{"n_layer": 9, "d_mlp": 640, "qk_norm": false, "beta1": 0.9, "grad_clip": 0.5, "doc_mask": true}
MLP neurons of a small language model. Each row is named by its layer, matrix (up: input weights) and neuron, and shows model dimensions 0-159. Each number is 500 + 25 x the weight over its row's rms, rounded and kept within 0 to 999. Numbers have three digits each.
After each neuron's rows, "fires on" lists the tokens most often at its 100 highest values on Wikipedia text that the model never trained on.

L3.up241:501504524509484457488513504533509508469512533503514507475538480473505461473480507497467492527503497509532484547525512468496462475479498529463533471493491438532495524512477507487486543503489521499443496496540498536492478502494505515511519561485545488504485473495486473477477513484512486499509443509506497502563522544487463474509476515500518500479514502563509513499494541455491489506472503459488536457525481531479502486499517490524517516511494571518447496503550508486470515474455490
fires on: "or", "ent", "ig", "ag", "ist", " of"

L4.up460:508488526490492505511510513517516512482493483513513487537482536464513499466495522451488520476511475496509488523544467515529523516505478521489487455473515547499519492496450443509525477509536507488526474523507538461458484513500524543485532477533528535498578525493533485493516495524481468491493515546504438495473484496431494518515497500493499510463534490488480511465521474472495450519481492503514485437493517501509497473461503506442487507486517508481486507517497504486554505458482491
fires on: " al", " well", " el", " del", " ab"

L4.up510:497494491526453535483445486497467496506521487521471516518517509496487522443492484535490498475480511501482531503513457519501492506544527535469532452500547490503481518500521504478467433521475513480477490532490466485489462548527444475500501515490489533492563461485494499522497495468496511525517516496511475531494507512484469497485501450507507465487536495535508519487530513454465509451490495501543458544534527517506521479522501452481507517527522502508523505505515477469484500551498474
fires on: " pro", " f", "sh", " re", " appro"

L4.up515:499496503441505495485474489530472515510542510472517471456474523533493524498523498486505514510462451511511520482545501493559528471488478487527511531512494540530500549518464481489537479557485544494515491536490478554479499499486506461556554488540502511496471491479497478492523481539470507497504492496535482487494487490491506467483518472547466484517540518508464533511512482509525464523503528506476509479507545477474497476523497469540475489459480520492496501495509499467517453455502500
fires on: " c", " s", " ext", " r", " (", " b"

L4.up539:524505530450510474496521495534515487507499541489498491502486460529480513477495513489489500477527503511491547486496514528490496461474511491509526475510524490540562546521519489476506487507561521482479530525542464521499506463489514484532499505471497507430515528478551533519487474515490517508489503542505489494498504467489498503482499495500474462556491480491513513481518513431578488538474483499488503543463458534511480494523501490468485518458502511449468469504496485522518471486521501
fires on: " On", " However", " According", " During", " given", " this"

L4.up320:495533508518490493467553499510498487502527517481502499465514492493495523460462503482521536543498516503543511477511477466562517536508508522530531415544538526494496527493489480499529487499493547462515488475534489518481488514490507448474540484529519494495569542512534454485532495496470468492479506510512516511526526476499511505489478486520484484509499493487510509455504483486524432515518497495489531479494514502514469497505514496454469519522495510467544482524485503517480453507447499
fires on: " with", "ing", " ext", "ced", " With", " B"

L3.up382:504462515524471460488488514517525476487517484501528493454522510523513468479509498540465462488514489520521514499584531550460501501469534484504508505516468515518482520475450487483529482512457441525486492485503541498533485490514527516493518468489479476513520502454514524492492428545506515497507526542515514487498507517521475507516511462526522535524455475506511491484488500499465484467515521520533510487492506540437533487501473486498519515524526537512508507468479489530451480495516512
fires on: "9", " north", " place", " se", "inals", " Conference"

L4.up306:519450517556508500506557479545477537476511540476468486515496461504474506516502510508504497475485517467492528520489473527498546507514447500546508513506506495522543501464509536512459500489476493510479507489552527541512472540486486500486490481541498525459474538493519534544440503472521530532544474506472521552488464517466460489463498468456465482467487495484514486474505489494506537501484509477482495526517523481479499518507481492491532526476490504520499453513510500511487540512491504
fires on: " ", "ch", "h", "el"

L3.up189:543502497503530495487482480475519509472495470488504472512506463496471538460490513485476467515477490506489542502505495475474509467546515496529509478526510484498499529486495484473533523514543534493487502547525531469489519530510521464504539512538506500489477517511523487517539462504475503460429505544503436505501505508475525539504504471485481477540488545506502487507563467489511484493503504422510514472518520540508516505460511513431477526486497502473525496503503551488522493465500485
fires on: " \"", " ", " under", " on"

L4.up428:501472483489523488516489486525494468453478532492504511501501486495513469504537537423482526536451464505471549504490506469524500499511501539553463478530498505488485474543500534498534493505454547506537478511486451496468531499523474522498521497519487496492467472540512514530478452488482464519536517472492489502509479523503504554469493481555502516519508530482552482508469470503482486546483485494458503478474510522473487511526496514514490540506510500488505512532503488496529552489500459
fires on: " rem", "om", " en", "com", " den"

L4.up634:492489482487489515489529480535470528518493485512502460493511484483496480480448505521451434494555561467494508504502521455509534538486477540487571535505482471549507475492502511479498494524510466489487515451517529535490464504459469540509510513530487475466517507476535489493510515475445512498479500518531492467519489562423501514511497492480492504509475507531520505488519512474459515529492487482505492508523481505531504483494502463477517505490499503501470526513522467501474535496472488
fires on: " of", " Phil", "c", "pec", "d", "ak"

L4.up128:498529495483500439490496506469495496431481574510451516513485515491473484533477515511478467539479482428478538525499503496501537475508469495515514500503485483499509501492495453506493550503462511475523466547521468512513460512503516504464543534469505464507486495492491532438501522466506467511552484512486513500456470500493507468475501515505503468487483525490516473471458488517509521503537531525480518466502530513513465513483538509489501523533502534458482495496480533520513505497515501
fires on: " years", " was", " his", " instead"

L4.up410:499430513527469524520505452523513506512485541515520502477509494519500474470545465529481439501519477471478536501518520503506460501483475474569528498490498509502485557488483476499477495568506466512459507511521519471477521502487538480495506477542513492512473525477511497491516491522517502497503525507521527502465446499508498435478530466488496462504497530502502552513490531473479520467558496513462461531526518506519511498508522475485479504516492494491504526525504502519458465521483516
fires on: " C", " pre", " s", " c", "C"

L4.up323:565513502514514515496444479549495504488488522512497465482517497521437509533504490495449477454487481472517519484513513537478515445482508511569534497510521502525490496528463493520534470480469489533466477516522516496524488544477470514501550491480535477467516482464457486509501445498493473515466509479524499497527488505495527494471484479501488503525477496509470524497481498514461497502474544469491476500481495508505553534526515472498506494505518507527532529535538505489444528496530514
fires on: " ad", " to", " app", " re", " pro"

L4.up400:472452481498486498505523516516494489518517467566492514490504497482474543489548487505512518541502519499519483514508546492508506539523504525505503519522509486558490509478474489492438487499531467558518492472573524493524504488519456508482476476531494536521501515529485503517540481519476496505492480524507489486499477500489525509509491428522469455507474563510545519496492473462524475496483523468453493519486531539480522500514471460503495518471508487462487493484470483493499499450490484
fires on: " sc", " The", " C", " the", "ar", " La"